Weights of a small transformer language model: normalized queries and keys.
MLP neurons of a small language model. Each row is named by its layer, matrix (gate and up: input weights; down: output weights) and neuron, and shows model dimensions 0-191. Each number is 128 + 32 x the weight over its row's rms, rounded and kept within 0 to 255. Numbers have three digits each. A neuron's up and down rows have the sign that makes its largest values positive.
A block is one neuron, or neurons of one layer that tend to fire together. After each block is what it responds to, as a language model described it from the Wikipedia text at the highest values.

L8.gate499:099115110130125107130061156168156136158124157135108169136113094178087184146139146070102127125131149178136114195142049126097066155146120142132115131106134124164191130091089053152090170170090126126124068187096088102087140127099138091182173121068181119129120124172133100093132170172099134136135143074128088176130128147160152138134112075099114140057157154128105142097155122118116118124140096179202129124179185137131106124146120144072139067109100156101132071142150102146050137164179076116132159124118134125156142095147165141073127120070178156139128079151146159161132104081108140076
L8.up499:126064093135107118084124077127124119114078133174102197074125093134136113135105135111090140112133105125160113142183092096111083122157176149155137146104148157109160151145110129145112180157133116086112161166114095081119125150110091104075147118119124181090149173138136141122086120161117190197119076093142096107093152138123135101177067101176129130049117122115076157136157130178066096121120125042110191185094147101176137116110150111151181125136136165188142145180158100098126087100119053100107140125121102115109168168066201126082141099167158089128179098145150139146099100175146162172
L8.down499:172115189116128122140117099150118186142169161138134168107128083166128138131122150183093125138111133109163093172175136113150152131170115151126175128187087112149120137141141126169120120134108132074174127235157066121161105161149187196111122101132093179142105132155068120133109112089149099138134135095178111112127185123107146158119139096157112160117137172139087098114117132110139153173148142108120058171157112054128100147161114145102097149111089212121139142147127099116062100064160092134077129191126177098199205117147145128102130113203154192074154121174142118159108122114136164117
Tokens ending a word for a person's role or profession, often an agent suffix, e.g. curator, Historians, Japanese politician, Minister, clergyman.

L11.gate253:063097059133185102147151176167108109114066085124169148114126143173146153129136151135173110175157164119140145113136096125147070115174163175121161116090150102130110178119084090161096108096123122128122081111070169112133086107090089114219122189132164168100100092113116131133149119094130167152126082122077139134081039145158152139110105130147118137119092089116042068166074105155059117147143126116098129174180149133154156115133085129083145142136093172128118152129100162092116153119113105083098110099112084144098163140105172095128131149113123084090084050077143154119113153127066134102
L11.up253:112151165180110153135146102124155171107144167104094142151136099175146153117166110159133036182109097154134185162108157133177152137111118076139182148112103099136162200039108139142132092113154112172171177040100125153139118169166143216117165104098110100134114049078146169091099140087127097141161138136168123170117166076184048178205098162134161090139113116146133153128127151153151126164138120132099095100091134150127139114114124137134110160138113066171162128099157129163119141135125128153153137114134093099147109176083093094134128125150158127113161147196147105165162087111168091157
L11.down253:112146082117116059117205144134118076116103136125155190127132153129167160083094134116165126168141146114081141088130111130158121108160196157110096076127149133102159095140108102175094125153139120118139096119096139103083105122111090129165050185115101105105175146151149120174162117140127125131126109166049090110066103230185132098120094127081131151110085115123037079130096102131138175111147167131067163121113111165172128114095140187109123120140092167133166150172161166132127191083141097079101089140094168138135159181141152128125092091140095106098081107144096154066133134088117140172
L11.gate344:096118077121128119167089141228101125206116130090085167121165133154119122079113187142185154107126114071158166173171164145119111082140164173099164148120151105144155125115083081171086157127148108157195150112078075081155159116118135133139127115052134149159126100193052127103083079109076205117158117072099127141115145092136117146125096125117106125140144159090073100106167160137144103124096115116156186126122182131138104085123139134134161159175132081126161154141113086114116175129169099134075148094134124144129155117135156162102143140097136082056151086168144162175146161102157117161
L11.up344:147100081194109105151151100084179137139163113138164181138141097103126122089117133148069177187129134138137112093153064118117087109151113099135144116124142125074131133111172113138143108163125150152162131211114064093120108067081087078114113161159068149145119178122096137103151101165134114144087105110038208138107164190080113122125105151149122180139152160055093120158122119113057090112155173139087093119156155221140134086138143128121116170138097157132127143125179122129076096162091106138075096146098125122133161135093145101132159089138146061117130096106168142115145107164137165066
L11.down344:137104147073180156158106133119158137075144121102158138136142118113220145104083139141115157139167098109102126124163135122137127163166114123074076116138055184101122117096152084145105098135116052081160144172120079129157116142092115087164081125090089099211147183088072178119117112154101122160155138099078099124120135112158123132167117201178132197066096176117131127158197105161104145123140161179103136158083135133135089071131172150127124064079102135147129130120185136175158099084149100098101141118086128157187105139092157112131075077129129113116125113121112072109129095099143168093
L11.gate380:114131146076166062192147105201142105081090133144151163167135121126139125095134102174117137152130132096176164145153086137146100114102167195105134118144143034076173137097105103185112148126148114130143118198138129164175071159111123123129140138111146186117146122135150126167090115159079143137135117148132147125133156116110125147160107149133141123098125100089148153117080090167032112164138099145162163133084192129211096140131111135090107091133090077089196066118072107065094145090175104119120157140153110145116111150093085145154113101083177131166088077097157169105074098086130138127
L11.up380:136105168104213147111156126186097110133126174108132135141152151192220109119156149101127077135104087156137182166153107073081106103102189167163159091143124107126138142071173135157109112136179096050147103104090112104099110145128121174132146105156096127166187120197123167154128183079109106157094104159118126144059173088199144112156171152119130173100168124138107087127108138146094167119183137122177159107147122106137108100081132184141150123145094139127173142161151128173074153113138103125139166159099134132091136108131073137137154117079092135147102107075095163121139112087133096214
L11.down380:255146128122065107132156132151121189118123133117181119142121120164119136125097159074116112141132123158130130145154137110138092073144130154148070107167115158098140142156114155143255047146105113076159161149063090086099108124125144093155085134110175065150092110113132124112170126123144101127135105161090099116105109137151113140101116086107135125120088126067132148127100112150152178127172127116074117167118090096149127089089108125124103174146086115148090150118120149197141132077141140031110097149118099066166087157146126150132117140160134089100140139084071146147183140137126177131
L11.gate495:124092165137158072165085141168129188131090088116131110141144134094128118088079110098105103124073139141135128134154093126110142149063125117167149118146101075097173147129146073155131141124122115160197154102131096105115105156098148120143150206103129091094166130200122100107102115136081116092091134034152189161142144096192116145135123154055149121129112078117105152067188141076169161108141076143169102111122154160099124092087169137105181070063099111153129127167186115183068118147094089188173190150160142156145134108122152147099166119120157106158138108148112095142161083123154144124
L11.up495:144134147122121084151148137211153176111178118198154129153151079076173194073048141096077148131124108101153062178102115101114101155172121096157134142100146113093069123134136098138148086157177116116161107131112156158107076152149183171169159106157144147088111109148099130107073160105102077082093156156128103104093118141132108114132118126119197134172094182144117114061122079132034123161089139129108173145153202121163123117131141148142082072124095148112145123075142140165160123134129123174127111148120122046122109091174112171122144143106129092134122160195122151117120160084132094127
L11.down495:085186150142156118147127124123149084132110176146143153125177094142061161176134071092112139068145117072160197093112135164107125130137175163082125145193138180128153135103078146123222128104120128067084103139189132095134130184152129141164118105120101140160111147173106181119171128173122139135109140122092085152121135110108101108108163111125122163084107148078142148145116116158121147151090070172052127171077062129142115099100119146140188098088110163116162117139173170151136165146182135097126124161154126118154099139119076103135187208137145106118148172093099128159088075054108141136
Occupation or role nouns describing a person, mainly after a nationality at the start of a Wikipedia biography (Croatian footballer, American politician), plus "born" and line breaks in biographies.

L4.gate193:067166152132145111090175113072104115171068124092186170139113115128107142124126115127159146144182180129132091146085101141133106162075143158138097199131131064083159144110136123142096109091115130075105151113102153143136124088089163115186177165136142135065094095144140153177109069157110128138092184133150150145119110144084140121128139060112178130153161119134157101072231167173088143181097128123172146124137151155143099149164070134082123139054141123119134064127145105137170189118111153116123142121184071161091240127136107144137140139118125116100114143127120174134144149105092114168
L4.up193:098189123077106128045162077076139065097119185121181102049084186084142113102162158165117173099066177107143082139109127143101055192111147113104177161098182118108159139125116120140124117122111165137146122129057193159167134177128140122165122154150139126145146094129128152148143101106039116080147154136132105150090099136083115147110129169074147077157144158128185087135138115168161120162094135162137138097122119151111114177100081128061116111104154088086169138132152119194144145108096099145173136127169081127125188140140144086183114161117082133128119125133115078133155118123119146125
L4.down193:120118144173124124101188118135160058088119179132157155045145162138081091111142094142114061123107190161109122131148153097101133128069101111113092105079106090068164114135140117107070079153132140143161116121074152129144130120147094133112091157152075098173154110119098102142103104129116099062117156135064101126151108125084123165120161104121116133156142197105156109206107163076119130151147076180103108113122106137150116179114149218120169127120193115107130166120131087177142116162138081145163142174193090108123117132125131113109166149099086089132143097158153096110140026185098096122
L4.gate394:118103106164202139163120087115121074112137160116194128146142140166137142136166143119106137068083120138165120131133128107112091187137112148068125144108120096095190101088107105196107187117185083112106145122085204145104200164104141173148157124090136100148137109140126136110119161124078179107157190150145098155156110086173153120095078087106106109092158109187069122101141159120131114155163112120131139142095156102147146065137134120087171127101115171074141067144094102104096096134196144171067204162128092138152164139124109139119139083093198144166133095155097168159078135121115125173
L4.up394:142132154096161091091097093094041165104139147113151083077111113173093118116140151096078185150149129103090040092150126101134153135085112165145171100111187134115158193105169125149126129127123077206146085101111111087118205095141102135133116127131179067135130119133091169139112082121089143088132140146125134155141112179130125148182076076092126116201115067119101137149186091128139175094148129121132136101120085181150080086034124120166104128080123154138115103123134100118124124153124136114147137160145132074098152145114108105144126153111194142220133097134105134149176161163091101129
L4.down394:103135129177182090114106091146119236155201165117169123077074139096128125147086164144092138127181155101125094055104114118104153171081102189162147159168137127098179124103130099121168081118107107101145133091120093155125199112133142123128107171120165104134130126156134153079112161115081105125121135097127127091105140182123152116118208113121155150176126195113185163178194092153120143089060107099189120141106108126119115072138141137083168093110162149131141124124141166127207113116084144095072094167125093157179146154106096119112137124081121101161120185138131153150087119146174145127
L4.gate416:117130089138160069166063085124121102104119127123153120106158118122106158134153119114141137207106114109111106117093114144129151122158094135058123084147126124099120137154143130151159165149084107104141102171064195183137097088096141138123127185036127211200112141099067099114152117056130201102134089155135076107143102118122144128103082130146149112118114079108120154162143103141110189172095122142166123144121164117081117097177063053108157123147134140092092097123148158111094207128149114146083174168153075112138165106100133159130142084171114131099113131169095085102118212122120116129
L4.up416:113138089153168079105056161099147146126203107102138150111135159104158124140153141130158151174084137094071112086086078193179047144141095186139118135027122127087085085150155164129153103178167142143119035046162177116089127122150119196184088128125145110158045158140137109137130124148120116112115132142087124165072136121157114121060134131135131118126082141185152125174113095100165143114119180119134150141139188125170100140138166132157135161129119073110074146135134168083142094117072107157127133155100147147147101143123134124154103128162152149109122104137163115080185126114125154140
L4.down416:161124103114146073150133049174099106086088101098149089116162121093117099115080158089097155157136172137119140187180171052137121094076113101131129106123151107092176160159185119132149104105082158133127121115165140135167176114161140077109118141172122143163120169113131150118129084151123167094084159205089135090196128199107141112113130148102184166103100094089144170120170144146125147083101115168134112155072117132100164133104095035127121190191174115115101080099141133117071175171123116126137088112097118105075128127166083111125130112123177144120099177166133099131141194118114087147
L4.gate431:109108072156149145168126107126080105138105076139140141098094138113124079141083124088141198183144176117091099127120136090150141193139131172148147100086156152132154125150115149128101148141135153060132143140171150117133129178142138130117124118164128124068115148126155092102117128134148097117148092187146134219150145141161137126187132086080122108169081136096101162109154118104131186128136147103136120119094169126072105080111139103101143107108132124072117059196076140112042098123150159078102133141121036128159157130154182163113145133123159110175087057026121158122118178084080133174
L4.up431:132056118113158114170146120082105113085131120202135112103156155171155136131145146130146132104058094108158091108142096078023086164138134163167147143116105147105122140100190114143110147120096061077159117155117117093104113099163210094126091122166133092097134116137120080128181135136168083145123091164111135159123123147180109153164148120145081139099136138139090177145165075081113099122148105129125124092131089050126094099133138141124100072110158149131146101143098096137112152133181127092131130130151077113153123139061151137090134130113218098191184086085112156174164154137089056185
L4.down431:134161071105123144113173157088118171126165112168135132106133122114164117121133115133134145144098142141116152131174160071123129151148081133078180148087137079157150146111135170128166140157123064088165126154110150114125126140139140115092127147174103107159111155171101138161151122084152133133149157116191165170125131076105079103141171123127187133099139133080128178152151104149102090148232150029148145098139151086136187095118134164086074118092136154111141110127134139148158111075104148163152093152092082117164138093108122206153073096158180193181133088096152098157082046130188075101
Final words of field labels and section headings in structured lists, plus the :// in URLs, e.g. Date of birth, Binomial name, Professional life.

L4.gate74:136117119134122163064175103113149148113129126116127123108129114099118137162148172145157252147102108102032104130132194169117094120145163160099160166164120161202157133182170161122154136164126227105176110119160111133105153103151139107073144130152161147156175122148147123088166126165132193131129116114161140160154061124149119150121145142154097124056136145085163094163139201154158116162149179121173115206107129130065074124114123104077112172140153128155135149133104120147110206141138103068174124162132147108101131101132120171120093116151111099112102129140171142188136148121105161131
L4.up74:135130107115120141126129098135124093118103128101131154088124137169078136192128136096137165135139122144067093139176182163071119089149111160103215100188116143140186149182116129151135141129121178118143118109093158096147180108180115151122153131053142106117130150150186126075137136155134207115116126185135171170153061158187146095133141112125146088103162162083114134115127197155178110171128166127187136146126142082057082118157118121103098127127140071136072097154075112153158197147154093061135150131138123127118132100111118197134121104137086105068086136136163165173130145162085172169
L4.down74:255148116120143116153133115142151134130139129113104103097141164130144121141133105174129121088134139102117133139142126146113151125151120156111109132146165125125114147098161112151255123132113115133152136142113114139090147105137093108153164121158169133131114100140152119125144135159158143138138155126111105100125135060088120131088126153116123137134125100116127140149093120146131169142179096109155129141134120149160152144135121044126122126166125132142113105139114255136124110117123146153113121168160136082095159124128119162130113121103154122117138129160125120117122124132155168103
L4.gate139:090178112090112120104133098117075134131080131118139174094112139137139118220129130212121150084144107043096105158060102120138090131125111195117131149131114138145131095122106167188118101135159129170109096188147131145110182120173112173110122125139186150101029100106129131127100149137131159128143126157144145103121119115145188141115125103161191127123179115138171147110112111190078109175099115150170202152169201099115162112166126140151159108121091155087098125169140125168097111112073112082099179156199149105116167121123124137131162103157163153128156157140154151114103065097173171179
L4.up139:105180138117091108178117149131110154151116146147134193074130165169184086162119104204086149091124173074098115138141100128120105123137084132123126124132148157125114079137154163127148097145138164112121084163202156168116160121185111113100067154119129142202124106123173189124099171113137160152124140167104120092142129112118155086126147122099130150113124130178209168125072166190134096159099100133154166124183111066156173149105136148149123122151165166116099141132121169175123138068116140044108137152158137084111141138060152114193167093113149129148080124089143095100091081134148206192
L4.down139:210102126181164152169124134154125146085147116168092052140099147160157110115085153137136102173132212199128087110204118145139117128095163166094131065168115191101162139146164073073164138144101086119116160123117120130090105149112115074129108160087149161109188135141071124121117138071162131155101107102091082126142141123067112113104133152102084154141087122166096080185178142143121119111167118106107075042094106161134119123124114079132080149126143118143141175093129196115106135144192145183096085108102142111125078134138136154075169158154103111162111130153130076115135146142137090148
L4.gate176:150121109164084150091171136150110135158165100119164168086133104117125158106107102130128170088070087156051132164157147100073092149142123110099149142149177122136173120156180211135157129163106209131129082158086120112122130086119129157116145168089176155179153117152142119179102119150146181116123100157157083124154144117133127156119128112147129075117134098129194108178121163178154096162146156125161118106105130119145092108090131107166176130125186070133082137144134125106140100152160132061102099163092129186115232047151156101074137139143103181127088089067150141141145098136074111079
L4.up176:147155125110066192093104134136142068174154148106103170051079148113093143129103119107121088072119131158073123139197129165074131134109119092094146156163153136128120132137133193130135110125099140118107133162089132114104130119185082104131159155146153100118160142184142180158082136126130159131098135153100159134150151149161146157127141117187095157136140149118138103130067120151233150197139109103153108093089149154122075115179119126144140090104173086155155118124176131167164123147166150121079104133101126185150168102165124166028137144132095169100013085102144115124149081118114167107
L4.down176:236160132122143130128127139134182105138084153114135184120097145124122164126102068110110130119138090139154095124135123113095136124158114140082129152165187149148107142142157100146255161137110130125118135158159149141103125121178111124170115109169137136130099105120132142127141135146154153141116134112109128107102095108054107129067142146095142136136115109095124162136119106111179134161149148135127148105122121122172121145175136051140123131157131149139146181155121255155167122093126103113109093171142111100125117162145126162131140101151141117155140089120088099146163118150159153128
L4.gate337:133119109158085110078161149120119127082118107133104121106058127114139174110119116109098116102088136106052134136170164152120114158118138155122149135158150173125170143181086137072122131133120180111109119102141132080124116110144144163086136113062173131133107145186167186125150135126108137122186170103176098198132146142175095117193072163091138087101107102081160136131118118137175081151132143095111101161122162147135149088155144116100128111119159147156092089151108116122146177108120082070082100159090130085122196086079094253053106102091128159188135096072169093120115146131083140156
L4.up337:166088136107099087160162122147158127130143137116131112080088180154091141116147113151091129108131142161092148093089124173029106142164165168082136086194169115123130178167134157104165147088116144197109058141115137163130117089134097155051129120085129135131123127172100140111159121172115118139098164088145127191131108150109126070150169159164138143072134156150123149085090103187163122166122145092147172176135155141166120166135116112077105133182177160163112125155141143110167196098118195139065121149150126137150144111115151139096056093104178132071051115120107075118110154144144165073
L4.down337:225120096105154139154134138109198118194102147124132142072133118191103088117122158148142078061161089167136100171143070143050149086129073132094082125191164139153087136152183090125177138090130126154119114115163126151105128091141111151140159119160150138155097113081160078062175157159170176186117122126087115090174146131105107161071143149166159121169107120132163163126118106155122140137156128132148147132136179094177141163112124085112160148191146164141107169114105255172172121116126124108125129175152085145135144098146133131137132108127125104087126131121114094114127156116139127151
Pipe separators closing a table cell, mostly after a name or title (Rebecca Murray |, Title |), plus list-ending semicolons and stray word pieces inside names.

L8.gate43:086152090141214131111090098094064107143184158136161180075066128108099102139124108089180189083159118123094163108128150122117078088169176108153192186159140097148154202185090109139133083114162121114140106164154107099134101134119166162119164142099130091108088131177160135145102096107138131110077209106125130148129157116103158105157129080197162122121151089158170113160145155122167096167177183155147121136149152099107150097092123115116119127113096108099061074169113142151201100135102172054169108166158080095095165095086112143137128103157132125154154117109132115147127125111095101126
L8.up43:119190113118134101096166131077097140137171108118169107183116141125124117151159145124170145141106107054118170135118111124129155113107097089129101109135107141113174188163103099101123071144097095150138025063141127172125075162072129133128143135063143071140062156101107078153148129119120138125130114159143067090151126140199137124108079171164147094091075152099189166183097186156101147172094109135127149139145174170125117106134128121107093123164109190060127145142139135126152087121109172116141147138121128092142106062139128105181193076161098124183140055119141117102062115143164128128
L8.down43:161091103148130162095154119174152159085143120137093158156099161120130156129181123130101153078125139106098171185081175154144167148113124136165133130021088109152116117150109158115180140160105105141049041161146149197147161102078104128167154091132106144150130135137089187119124094171137178200174123143129154192097103098140056102105173133064110152197065074102117118173100121145159157133151151135111120136131109141085124122132069078106132154122094075187133099074162120131155096096093127167115138127111137126127126140094146146165119142161119130183124174183131163113133128114172096127
Pipe characters opening markdown table rows (charts, election results, draft measurables), plus mid-word pieces after a capital, like C-har-lotte, B-hu-baneswar, Tur-ks.